Part of a small language model's weights: 15 layers.
MLP neurons of a small language model. Each row is named by its layer, matrix (up: input weights; down: output weights) and neuron, and shows model dimensions 0-191. Each number is 500 + 25 x the weight over its row's rms, rounded and kept within 0 to 999. Numbers have three digits each.
Before each neuron's rows, "fires in" lists the words (lower case) most often at its 100 highest values on Wikipedia text that the model never trained on; "fires before" lists the tokens most often just after its 100 highest values on Wikipedia text that the model never trained on.

fires in: "in", "however", "hospital", "there"
fires before: " ", "it", "ever", " the"
L5.up919:538493524534497458453522488488503485525481491525517469503486531498494511463486502490481554504507517511511560518471504508501503466523482545512475493446503522486521501477484480482465452517506491520526527455469544515536563507494472416489476488510478487512494519493510517516549491485495514512500499482519445507507449450514523460517465515506511513522479508513502470472495522503532491488457501502509491488473508537452509489447476533538522482461495476491555469499517477508498538455473501495514506465521497497533470506504500496486486494526506529486497486511532462497503535506501477444
L5.down919:461529507506483479510481513507542467527499503514485502464502502487533509481513457489512500476494530476527503539485536516525533466474494509454505493527499480439460493503463455531491513518497483520503473477513438528497527493485479539476526479496477499524493542479510496494515499522506492473509525504459482475526505506498455522552510528468481492507517454537526486485496494495497498508497557512528489500494500513540547531510462523491492513513502467516464537496460558534527506523516497480543507518545523511531506523544479482550538462552439531464513502510482531483482495522518483507

fires in: "n", "not", "may", "isbn", "mayor", "mother"
fires before: " ", "or", "her", "ive"
L7.up8:489482507489519507507473502484499494517501556513492499470525489475482528545483449510486500489471535469539530519454491517467532481510504505458497521485489485527510474517522478508482491510490474547495488508490484494505483479525537490486477434498533509489435488558497544538508491515483499472466513470526498519491529507507490517496525493509518516547526473544497527501473520490465484489474542520515516499537499490509456402533486515494468487476467492509517478459499508495474537457522514488471536495543500497495513481498487549497543463532522497486497520485520531506479469477499506440
L7.down8:506524524497515481516503474500527468508486478472530526506519490513524482501517536475490494513543488501510502510482539495539482491497487479505474572539502485493455523559481501522475497540489483515461531513456446435450495518516510441524486519534507506506520534531448483474484531468507490520521496518504538455475492515485522532532497465498487492528507485497530469508513503492473491496503517490486512465562472471526532491517500472475485518495482505522490510457521509484504523552527500523513472493498477476507513475464407509529512495536513504511476528511535478498490471502512469475

fires in: "in", "received", "towards", "to"
fires before: " ", "s", " the", "iv", " August"
L5.up166:501462512509463516509495513502560520497523494537540481547522518513502534491555506454502507524484522503534493483494514437434484490528515548511475513499522508492441496485511483530518534515511517510484463489493535518506495500484520513502526526488516532480515485500536478513522567515496496477491473477509502479463578525512523503495474513496492483517503486489478473525517497530524488511442488462512517473495468485500481507486457502505578514498481531520559473481518487488515515462529497502479495515529506474502472533519535500473499498477474544525497515447479507520513549483500489510
L5.down166:483522473467452467560473494517500485523510509473450478493464506539496467494534472474554505513479512509519505490486520585500480461496492478488487497480471517454481469530468476516460477484468474478487527522490496504522450479487490506496487450513465503545450513499507492515502486488499477466480479529488494487523473516496446519476490522519530513516512470505497503516471518472493468519532523512510492536501532497484483507482494503504459531516472496527430503506485517515464512499482467489547516486520466477479513500486530483523481487532474528444507488475485521471458457518521460516

fires in: "as", "in", "on", "is", "appointed"
fires before: " a", " the", " to", " an", " "
L11.up349:510513511523493483522481447510467503497503519470517500535473523538499490501515478495505518426512477485529482469507488492452501491519519519490520487537543484540530515542542482503512491561527521506470501499508451480482497488477485490495497505471509487491519471513505503553519476521518495508496493540494523504521554500511508486563507474516508485534516481540496494502522527453516481551506512474521479513485473526494498517441547488505518500463515539527496468479521514486536510511511541507507492500491500471541495541567488487479512530521532465488477515546498564465512464530469526501
L11.down349:486460524476532524490502511497511487539418532470493575493533472509511563481490464462470485538481507503480495520519551491502460487476522519517505472499523495505490467427481502499516469479461505495522537457474505551461477480490509560469528499522482514539466477513471490491497492490480497544499520505484529507489466495526519498459484544505533552502477551475488483496522512528496487490514526453471545498497522540485531485507503487485485467507463486490492476490459492501484479506487536479502518470485505483495508490496472488482505482505484519484515471510500481489472515522479471473

fires in: "museum", "texas", "video", "tim", "times", "research"
fires before: "um", "as", "o", "es", "t", "ch"
L2.up41:500478520528497465502481474471503470486506531481518512478500509511510517517529455451497494535462495519559513461532480514571506497512482555499499506481513505471508471517491521529564516456497476497487480485522547518518473485498512485519592519486498500513539517516492499499519464511457491523505520514472483470503511487469502478512511484466496472519471473510482526496524475527523529489505512539524493530477504482490478528524483539464484497492509513527478516492431464505506504511502506522449526476489496515454495472476492498548518519451517475480515538536455493526457503483515497461
L2.down41:469501510484476495544489490474515505492518525505509492508532477484500478524507564483505541532508522467508485492540524494505496508484520489544454493517471506475539487510450466510446516523539518562474479501478465488528511480514543512488531521491483501500522510489485496479524537502519514530508478488507495525504500490479476499498503536463499501474487505525542511467501497504501498548490488463512528549526508472455528558503499532461521492475518485582499499519489522493518494507490535523540497542457525458493487513478500486509514508518530492529509550495526516550451538439491510533

fires in: "number", "no", "numbers", "numerous", "tumbling"
fires before: "ber", ".", "b", "er", "t", "it"
L10.up478:484468486498469475514548482476481536534491536505523554466526539523498511495487461484461494515422516502525481488476483500529523589524474521499481513499535503513493522504515515535513501532507489509535508515524515491505494498521467496499499500517543481504470500542489508510475485493536456504477481521483502472483489517464518494484484484455502484548498503511556440492472492474483479485529501509553469476482492543499452503518487545477529513506522506474474492489477496511503521481509503485476524442505528481472499517442464453493507455510509470516495555487508495525522489518486497514
L10.down478:455501516530497487481522474464498480502478517515516507475422486471508493513488499496526524519449465502438516478504484533488499492528494542499511574486492490522451535513488506466523509496554442512522479542509533468452470514488509501509487509475542481499495493474467498497501517495516508521496495475493473499518509495491492544477515453547498528487505500515512504499541507489522503500524521498469476539491508517531496537470540496497473526507548472510508457484492506485492512473539505446470489525453477479519470515507489527522440535478495465483506528539454500486480495468521529512

fires in: "on", "to", "of"
fires before: " the", " m", " a"
L7.up319:487492491508439488504518531474469487495485488531556508518519494470508546449518509509526525508461487529517474505548533525537477510493489481508480484472499534502506549485529489511462408495538521550467472502487497481481487521506533420481510492514484486486494496514525487492528508530520502496542463484502522522507481472502510470511513517476507490538477492503495510520526512538487491515496512512497529495534550492517470504520475484490462524496480488515521479462509516492535507499519517460511527520536534520510511469507496469507469512484452461500490509440522474521482443449478497502
L7.down319:499539530485510469521474504491472452465556514514545511521506497493474497498551524507537523548478502468469510486494519469480441446500527468487485480570542505520479479490500480537516511467525501546510492503527471503480483472519503503516443496504504486525545538514488501462512506497504449503499517508441499533521496489535499518511504541520539502487492471552455501522495475485507459480470515493504496503496466497515524549479506528481486485550505467532483483484529494537475483486540516565462495524483521508498462527512482488506492504480465515477500482505497507508499506508475522498

fires in: "launched", "debut", "running", "loan", "rou", "degree"
fires before: "ut", "n", "c", "U", "ree"
L5.up930:538479500503506484529463498486525497518493527460523490523501547520492486498508520549475454524518547520459492519533518471494481516540500539533491458508484526504494517469480520512490501477480517495517480489506468499477469493480464514513460479520496498544506502518493555480481488502517467455528536520512505487502487524500465472481488509482507509517522534487490527476510506530538528492532532480496537458489481486399518432485494451514500509490501527459506539454525533514503493513514516501499538472486500527494522469451540552446494497487504505481506494522504516472471528510518496476
L5.down930:489499451471515474498509466494481479493525480509493510486464520510541533502518483476509513501487466507532517494466512506514535500502467460463498460501479487459459492506468520543484490507476501513528510472494523524515483529476506459551492472544458499488523480450487468525479520463523488539495473490507491462476508492480511525503513527525511473541481496483505496548464490498495520534535530462495513507509535500497532490490451511468490484514460476498523498516517517506456542501505505450471506513510553461475508537532494444474508520434511498485475464525480518503471440470529482532

fires in: "it", "italy"
fires before: " was", " is", "al", " also"
L7.up425:500457458554493488478487473475460466496495555484471489522489488452515543520502529540500502493467488502502519512509494450529469490504544542504514540494504499474488503507458538464471490495537458504525494504511476492491522533522523467504441472494508479481520514480495465503517498529508519413499466498519481507515510503466483523535491508511483502519505492537471479509508507463518476511528491495506506466537497489509503508488496520509470511485501496509540514487524479483491496488500461486529531487542548514525514465526513452523430453493537484502474502501507529525520508537454483442
L7.down425:530508465505519494505498497475525484513536514481513508495507480493510531564517518494502487539500523504523494501503492498513500541504525538502488523516480510475500516478510500466503494503527478527540518514534473509547545502507499455508493475482520515514503447487523471469465518505513564528514489504486467516503479494508525487504469496526541462482484486455494489527517516520513499487508502504535474508468480516409452470519507539537499478490533505561533485526497487521519527504535504497516490515474484518488507453457469480520538496552472479480506500460509504476553554421486506515

fires in: "on", "in"
fires before: " ", " the", " March", " a"
L8.up349:470499547486487462499561504472487509470549529488511537461464509528517502525531475489511532437491465518495539501540475503523493493492527505461508497528501487502487505478488525463526539488512533504449503532497510495483482475524487496482533485540496517514450520529524485509505497516460494508503517488473512502521503527488552531529548531519513482504478486488526499457545504549492477516441544469550508542484517513482514504502496502553535499470450479520512522499524547539472514518522512538484502503476503510516492522525501452476519487459499513457503475495507499473492484527481493512
L8.down349:504517530529519471507510457518521493523509523509534516484498499498449510498540508535482550509494511500472498499509518546513499503495490521423490524514464493525477441521478480465506556528527525504495493524514440509476502528513489553493472516518483475524494491515459498494498471507510518536478594544508473495505527514495498444501503521439529504500536534511503512479475513518497548525502447496510486463527519522517506494510509482452487472491514499504499507525490502528486509511488549509499503524514504474531464454471483505457529495474494504508558474496477488526498515529492471496

fires in: "from", "between", "thrombocythemia", "municipal"
fires before: " ", " the", "b", " a", " M", "ip"
L7.up736:469475527471516469469478502500523487499514486512491524490533476485502472521491527522573543521460487511546507508477490452480486498497501520521518485539490505522503535493509492518508421509528513480480491505507523476531458490462481506498519503549548523474526520486475504555525543478456501479513436492487483534478453491470528469488453495498529560528468511504481494506548489516512487453524493504516476524476507519547522491483484523501459512499493499488500538546495487505530491530478502484517493483529495511457493520506447505520518480487489508500441518504492455519470509503484495507
L7.down736:480474488462483501511455491445444523487521453509537525454512482461534504507490470495513503450492482502474494482493501496501477530533500542475541501494536496494443504494512481514511479503515510519512481510489482492500510484497471524511549512521536503555486518496469463510507505481499501483503499517516493490521484493541495473485461502529515492500490489564494522495486493509512499490454447476447476484501487509495487494575526482529497485528543474549459493462521508548543483487513519482458500540496484497481519523440522457495465507494491502458488481521467481492538477494549513497

fires in: "until", "for", "on", "after", "forced", "former"
fires before: " ", " the", "mer", "ced", " a", " March"
L5.up27:496511548525481488499508517507476535503518519517493501502493512520484515492498511507495498520493502567493478517552535529504485510534513485467482540496558519451502538503574503478516467546486497489476498511502509473488490466480454478482495509509471523488543532504508508528494512525507492504482506527500470495462517519514506502480464512459481511496503479533468519494558462490526482519488502468531497474481524502518509510460483531483534500487434498512509455498538487526528506514537490481516515537510525468478542542487508471495564562478529551506491457508516511479519561504487479506
L5.down27:475502525494492498479515534492465469515485510502458465523460538499483482486532477489526486493521502478504520474522509569498467431473479483447539479461462498489480479541479476531501492494500481486513469472457505473499498520520518510509465484479494466570517513513490494493474491472475529523536480535486452518520518490486452501436467536455502457527520510563482489499474510499526549522525515515544505525470503487507514492505477512488441510538532501517502504449510500543517533515495537534490494502500509509478502519498516536508501497519467502487497542492512502506500499510534496517

fires in: "on", "early", "war", "one", "what"
fires before: "n", "ly", "l", "ne"
L5.up729:513486542503495540498496493556473491470459485492449475508494477509530480474457462502487483527499490491538494490482455545508471497492453535510509514507496553482535519480497520514521505517485455419523492502494533503507534545492458498500490512524500502509507555491516519497533520474535548468499493488472488505505486537501499468509508549509522455516547455499473467512523457467507493523528485526479492521497505494466531411519493467533514540505461489514519510503532502439498500500524508476479507493482487508529506517514492457488491500494504529485491499487477496491482516533474512470
L5.down729:485458461493515524536488484515534525536500531523490484476482538483503502473459522499504492530535482531538505486502486558489499436478503532471497470496530534475508459503529540507504491495521484538447477463477521523522481501537549516524494490489475517497524492508536531508515498490522506466468463513523524485468527499488512488473505465544535522463493511439515466493487485481497508486478458496518514519452496535451549473485485504471482500444501514488507498545523485480474482540513520483520446493471456517463497466505487500486487479525512468510516513503531503489510520523503479543

fires in: "from", "by", "and", "february", "following", "april"
fires before: " ", " the", "ruary", "ot", "ing", "il"
L5.up792:483486517521471448512480509534498477563459524505494500494432495492476519548503477520542538517488559518506461495523515510500473501526510496520508508512518510511488510559480489506478517499510507489525467460487475458526541519480482460466469450522507459517470559456501491502487505475486474504483519491489492459508467489512513502462498470538519490524521504473477440515500453518509517495484506461509511509500512490501523468460513486529454491492501461460466500496519527510489456506522514526453544506561514509503523499492486481497507514503495508514534500534544508495475458531522501487
L5.down792:503516491525472534508468500502489528487496475521531498473534458512474505477521514544459549478506496480551500509500526505507552497511495472477543505494483515458503535521487500525487493496536531495465492535464526490550522507438526548513462518471485524517510478532530515530482527524505554495504511490483475536510498493493523490478460491481509493521520512563531483477507465477469508524507474508518489441474575511488486475527517455478487439501475490511512494499512486480504507505470537499480487515517514493465480458508523472526488515524463489459482501488528504498465474490547502531

fires in: "until", "since", "before", "after", "while"
fires before: " ", " the", " it", " s"
L5.up232:494488525476504459514509505545482563525489506526482491503493506477454529497447507479513554468449490535511518491472473476507503495515488514489474519519524492498486517475503507525498423514514539515462470459503504465573492505478475518499544470509533488487531529504500514474483487492521518531544473481500494459463489534524526493509518493487454498513516479511494494505521505494472538496543510495499491524477512514485507472522483527512479490477456516493562451511506504482536518478526501481537515506579495513478529481531495446514543517525500485489472465503486493495517550500498512500
L5.down232:505493491482543545464496461484540502501531448545520506494527533520490480498516536521529476530520505538506476492524512515526482470551519525455513500496509556530452494466475493540464459445523465490507479506487477481518524521506535459506516489499472556540556528533506524463471491489502510550500491507500528515505508521495530488487509552507420484466500488525489494511506505491495527527516493503510486484484506529509495469476494512506473492552528472477506532479489496482525485514488548489500511528496493475503511506464526461484496555505493490522513464463535521495514503515518502525

fires in: "of", "year", "s", "institute", "you"
fires before: "ear", "ou", " the", ".", "ut", " U"
L11.up874:489499489509451498501459518477480487467473490482524490545452528500488465479536505513500523515485543480468502511526504487543487452516509475521506495509502482466511508535484474513505520500534502520452538536469543508540490507491472485524517493481447526476518481491536457552508481526484503531480476520526488526495492481561497504505494475512534500488525544493472506503510500507521482482482494560501507495544505521505516508480478480493516541451542452496476444471469524496491503465533477482461488452499530468504503498467497439516520510469504447503495518495486501506471507509543476461
L11.down874:581493492478501485479494421503467510435508481512522521501468510456513480497515463520518477485499475495477471469503526516521476495491503471523500492512486554496487508494489484488545549530476480494472541512547488514482540477504490508488482462510501470508493519465498481482486482523507503460543499517460515480547500472528506515463459541496494476502500465450488481480502519520481479509503477527514480490534525494533489466518533492498518514535531548523476515507495510511492466495434466485497479517503493506473503478478472503504469493556492525476558502448523479467493522507495471501

fires in: "it", "film", "album", "song"
fires before: " was", " is", " has", "'s", ",", " also"
L5.up370:455394465518485572503484516504491492500489496515485515505523488474505484524460537513509539468506475492471515491506489527481508539476485513525487491515428500540480477496499480454488461498496484513505491507491497463524475515504513476509482425489464493478512470444494495501467499491504514503459515493490504470517523458527492510474468530545516451513523468464506511532496510492523506496483496466457534500488541455474532516510467503493482525457482506527529492506495466490542562489491498503479514501525525530506481491467454490511507500522489487506530509511473515500536516498484495522
L5.down370:472550480513529495511509528468486564501465503502515509496512493512526517472549510492528499498483494484517504558496534486506461513511469479492483523519500501491466482528490477517539535450519472504526521477510513484495532536485516457491455497537504525521474482505467512536467518533471473504518485510524488513493464503477479484476522555557504526494512472467552525513531519468572533504495515480490504501478493506509482456493496484499477523534527547521495539473500480543537474467475514510489505515492486487547524488507528524507510542499542472464538546544521500516534491486499485506

fires in: "of", "from", "to", "by", "during", "for"
fires before: " the", " ", " his", " a"
L11.up682:486512500520507503512494542470480516508516524530484516533478546530511528516518466468509511472488494489518498497522524470463490499525554464512471527500524530491502500513509527520480492514525512486498545499468515525497482463503487480476490501565522492462503545546513479504453505504494512504492501508527518519505513506487547504513480542514487495579500497538518492518545486475503527535516488520496493470486518510481508543529516548539522481477503460474517520525517527522496480475501495538492456516567549464491503494510494410495518478486501512501499483460480500507500524559531549517
L11.down682:537518512493491485506477507492525485514497537452561507491535532495498528486436510481546492503485498504462477485536508502518491486508514459477554510447541450510493499498480500520520501501513545518482517519466533431496530480476558517459513492474494475502504527491472501506471518486533492477511541492468501494428484529542526419477483515511539498488507509495483480516500517517529530508480529466471491484485484504520516497498515493510492470508540532497472459479514495498512525512500511475473492531519517517496495511491510512484505527447489448482485433520517507486504516477488486468

fires in: "would", "will", "to", "could", "not", "may"
fires before: " be", " have", " not", " g"
L11.up511:468495499473509468485498427525521486523494510487539507504537491476509517492555496503494477525493500496487478499475520491495496543472530570495491512519473488506473529491536507541493468523505492522501491540456507571474470478496502496548507517522511501510517532505487499499505480545520497517497502468499469534483573541466513492487522522524520463528505468500496517519485475479459484517504479469537484464581481487500467498540466495509479512486495513526510511500521497495478498492505494496483491465517453524506538497493493443482513522477490525488482458501510489523560453514443499510
L11.down511:463534537516466536532559509490526466534513484493480505513502513538518451455453516546473462524489491495515511475464485495495519530507489520479496526477471481511512472515550466521495499515473515529505548506513480500471539490515470492521501491528527521518490498461482495493475457463481486495490512472447473471493494500489510514502478522497490481494475510450545502521471480512516515534481492533433496471499493488475456474482471484551491511504515520489491541470492463511513553527483543518508523480499538512481525459477490486472536471514477536474469496511538515530506479459493473512

fires in: "to", "and"
fires before: " ", " the"
L7.up338:515480520443495539546473500508521509501513499506509476484519487485519516482509495486519486514490445515469499464519529526486432511526527511490489484482491465542449506449500522511520525500517496500520481507498498499511504528483537492498542472474431479524502539468497516491467504502495481474523523491517517477503509508507517488499468520491491485574445514483502453500500495517491475486477462450475485481470525462532475432505503508462497474484485489449493520496510524514523529498477509542496481510562492524479455519495472498518511503498477530454473504476510479436522452510496508496
L7.down338:476494538536531521540460496482506486525516483505485526538477519536520487507474503480515474496444519453512472502528556479500516517494508465525457488461491535488500522487478520485480514532516471502471438479477494521432461524530494528510475472486524476484513494503519469519530472493488506482503501550484480511521448527515491457493525485492531517533487489508470487532530494430492480483509521495506485557465524534540506509504477511469538472511462499535450532505489473478508495518505492529503500520533488506487475526531493508537497466508511496545477500498531479466508507462514469525

fires in: "of", "on", "least"
fires before: " the", "ast", "g", " a", " L", " M"
L12.up529:507503501503480521445500492463510509474538506515512475499501486468515529521530456483499476539475484482497502476511508514532481498512551487548486483530513480500507562474505531481451485465512527496497530494546475463495488496477532532494495500504489552547524517518498497509489455493537509503511502491487538490492515526501479453561508513448466499494500527512548519507577513521510519536482444457487471505504499507446506498540488492486484499475488497528493515534524502498514483484488509528461524500543516518498523511537526429528495522498514518479500493500515509533497514559498546520
L12.down529:473513505454473504489492525502477528494532501482517532530513546514554492502496534501546498526508508473504438500498542508497509450532480469521513456514516470438506493529514469554485500522512526492467486452507496473537524486511505496468521490509510458480450501490486536497505507485517504542512533487538465522544470524480512479517510495534549521495504492520497475478548539512499540533487507479478564524488482499519476486513465445495530498496494493510470523474515476533461500493551510471457504528503489516537503541476510494471512545524515494499495484523483510482498468478487499484

fires in: "professional", "professor", "property", "style", "of", "staff"
fires before: "ess", "t", "le", "ff", "l"
L5.up929:460478481561470494486511553518501506494527495465462524498490554490491529479477491513473492520503500503517477522518497475461478501499463493481537501507528520475500553483481527503495468483516533534472520551487528479481517525462507504489500503483502477508476516514518504461492496511537484478500512526508485522532458475470542505488466508526491458491497471487469508508497463482464502467493492476509471506484480483482451519505493497531482520517489501523453532440502539527512481467511476474487476458508526526534538546492414513529526534466493479492499541485538519474499508545486476536
L5.down929:501499493495549535464484507477487529494497541519516508508523530495499492488461521491444502489494477489485471502495487469499462442521502484518494523502505477494503483492467477514512482518480489555530517490510512485533524527501538504490473447467511480509534506483514496493503475511495534446497506535505516489531476514529475419559537479521537519492501456487481544517472503469510519502454509502484467473499491524469507498521432497452564511510508495511516479492499469476500490550536480550540465480510505527551488499471493507480519501499490475542498518539511501508491471540529505523

fires in: "major", "did", "senior", "does", "majority", "different"
fires before: "or", " not", "fer", "f"
L12.up87:500503515449504528532539479493463485512472490514508487507518491498522535477491476493495466533489480492521482491516496534485533493499523508579488514507443504491495496514489526522537516469468530495486500515526482482518482467464457448519467500523508463512479492508507499495489472500468470455533533487513551492509500535475521492480461502528505495469471475530494520484509459494464535543504496483507528497501485475485438482511507521488487503500499467487499530521503519523474507513483511520481488490524480512473549498494495445543488464448462467441490473462537522550503455525532497542
L12.down87:530497529517481512473465494516484518461523496461482511505478525477464515506515498466515519487502477521539490518517498492476501471578504501527494511512503481447430507502496465474520510506477531527542491508488503485506476522485499507514533518469481437495492535497531522505512489456480519528472468470460514523502505464470545537504529445472518484488491549537506489507496513457483509512546506503498532488485464470533538532479555520505507504529532506504493506488499479510466526491521528462536528507512480515461481513487512475505497536483552468490531509512484507500490523476534492573

fires in: "of", "municipal"
fires before: " the", " ", " P", "ip", " M", " U"
L9.up264:489512504544429494489464521499491486500499497510509554521461483483500492519528517506559517473475518508493534506529482469509499486453509486467486459488555480481482503507498503515510487494532502492511485531508497514496475525491527499516471462524530515490507494517494468548497536538465486561519470504482473525473471499494478505492441509563504446520450511487520494475497497467507458504524513452502490513520531571485500500446514500540504467508481513484507522498531508480505487535510514483555517493481495509537458461507476474519504493526458489504500499449482455508522496527480505520
L9.down264:445480509495491487512513507514476464499476485497535443492491470517526471497552539524495508476454477549482483488491500492503495488493486481492530494501474475473512497514496452534480503513557507468457516501506492535502502494481477493515513503525519558521518486524505481501493484521525487505512525519510538477480526554499464505550442482477498518498517516556504527543469501534502498498509477565480434496468492486538496533500482509486483489474504473525520506519508480484499464480516533494459520528494466461521533498510510525507560455502479479496492464477530526526488467534476450503

fires in: "country", "county", "henry", "countries"
fires before: "ry", "y", "ri", "os", "t"
L12.up61:499529434524514514502481500510467505480506514492513477524516500533486509484497463485497514504547471493480488529471481488477485520501502505509508498484506502484480486507463527499525504463496487502512559510471521494485525501501485489488553523476441521543496522495494490552534505478520542497519513509521496515541492494485531531493470464461507482508517465483506499540525468508522468517556485510495566510499479527501520462531512532498501480469540467446500492511529514477513546462510529531449495499497504498484513533520441486504540479525489523517488517518529555536543494562546489468
L12.down61:483507486495532501525532482499504481493486451543458516482474537469484476480524536480515521445493490491536526494495519475536472481497543498503504477503493475516536524481514486526502494510472501487511496496467507485489480526527557491501508500492512507534461494502508487476429505479528524484482490472515553515542532481501499512471524468495523473489476462542487479511518446532474492473526493473487519531444488524504503476481531486531507495505471520503476438499455522514470469503518490469477530527431469506512560483529538497489506500559487504548522504513478506467503538506515513511

fires in: "united", "us", "pacific", "limited", "released"
fires before: " States", " (", " F", "ased"
L2.up547:483463491531485510480517537500483572500522467495478480507536482502526504560519527515480533435520536521489432527521508512488500525505504490499496529478461509524493505508513483529514485434472514499509498492500497507509533473528499470507507470481522517496506474492453527523518521487524489485551492489448484474522492486480477505497488488529495475502510517527468470467455515545515479522461501463560491552511499524522416483514479506497502483505452503480521484484515506523516526470468501516503513494481454527442482499474522519494509521507510478508524517501494486494514500502438527483
L2.down547:491494483490488475512473507479488478533533496491481481500521542526525485524491459509495501514485489514494520486504529529489531466500530452480499520515509496464503495468431484543517511493495486476509472512528483553505481502557511490523493513457491494519529505500437487495528519485538540539504475511515507488489498495449489474456518488455544480479536498522541487502533525482530526496498544463476474537464476523478478516472492545499467523513452485538478533518482474532510475490475536523533499521448493501470475506511518510519519509491499444479524517534542452482514462503529524492

fires in: "m", "million", "cass", "cm", "century", "cases"
fires before: "/", " (", "ill", " T", "ury", "es"
L8.up126:466545491559545546492493468481511488461487512540512546505488508499522486520420487474514522509495471508560497472488474458531523510515504491490459505512490511511469513467503544499533527525476463489518562506485486501488505526496491496533533495460502478511443579514541510516457510459472516536517484497497499485452493495539522509475513485544449485509463474503522515555492550538489502473485497468514482491515501489494508510497512516485482481489495498468485503507515509526518505540491497546496503475496515478528498519526507521494488482511496509490509528527463522530508465503518484468
L8.down126:500522514519468494539538516522516549452504538534475470454484481468460515498487480444545516494551479468463535512536514525486499491495525490489556532559525485477530497538484483508526479505530500461467490486483492468521526472503499509483512521528532522478477456521490493526527564498505504503537510445523518481511508515456509479496496494498506465501462517495481460541480484554483521493467518517505539519526475506513496497479488494480525512499517507522477475536502517484513510452532487478491522502483461493503492480526494506508514490509489467483498530525462548506536539469496526535

fires in: "county", "country", "succeeded", "countries", "count"
fires before: "y", "ry", "ed", "ri"
L5.up433:493515450479489496542513510508473506506483485485517481511508497494476538504431498469478536475490512532487480534495518464534475481475516551512549486489537479481485506519539531522492521480475490536459513488457490462482489495524472465507561485436498489490515512500528475508493523504500514470488488522459494499510532495496506478504488525520538531483502478551463473470522512522500505534503470461526560493528481539469540523510456496485490515518511478454494469480501495466472450488544532508477511479525478492518477523484495516445530470481506516499500516514552526516510455499512483509
L5.down433:490525524499497480506474503498497492467486477536503484528484499479504507530510513524507534508516440456544564499503481498504539504480480503512489481500437491503502487474530442501469527495509492500501533482524524512489498526502504486534507498455491476525498480457514481477469530509565564522517450493486524499497474515500512497485485521515489495493476463455514488513475449537476461538497497522547487484466487541572540469481493491509529518501517465510469503472491555528504505467481544506472498510461544538520487513482489529525493490528470520488527529511510528499470513507471520493

fires in: "in", "at", "on"
fires before: " the", " a", "ast", " "
L5.up872:534514523526518502509509506518452471494439488481473513513474488453509506487511511493554501474483501461508497521472498525497484517469519480484482489486567482521521490496499474482483516512481516485521511495473492512487471505482480444511511459459448553501491477510528475527469488446511536507518497499531503550546473490512479492518483478520519508490488517488447480496489520499509470511513464539457557537481482496407491507517485526494539520462481523494550492503503548476511510531500530537505499508499496494533499502504513507516510534511499504510506482540532520515497422484485485487
L5.down872:514483513479520508494495507457493493536546490499481529495495486534502502501467479469506504478484448494500482461499490469471512484518529504471506515527519524513487499518503523475498534467497508535516506504444456474493539496526518467535516520503482545474532462468507531488440477492506508589511469483519510519509513533459563509512490521472488469475490506485502467541481434497519510479530538505507466496484527519480548514463486487483512528487488476469526520484523488506522507524559518462509528497493482496476527466489503513515525500469514550538531529489521469530506479490470531503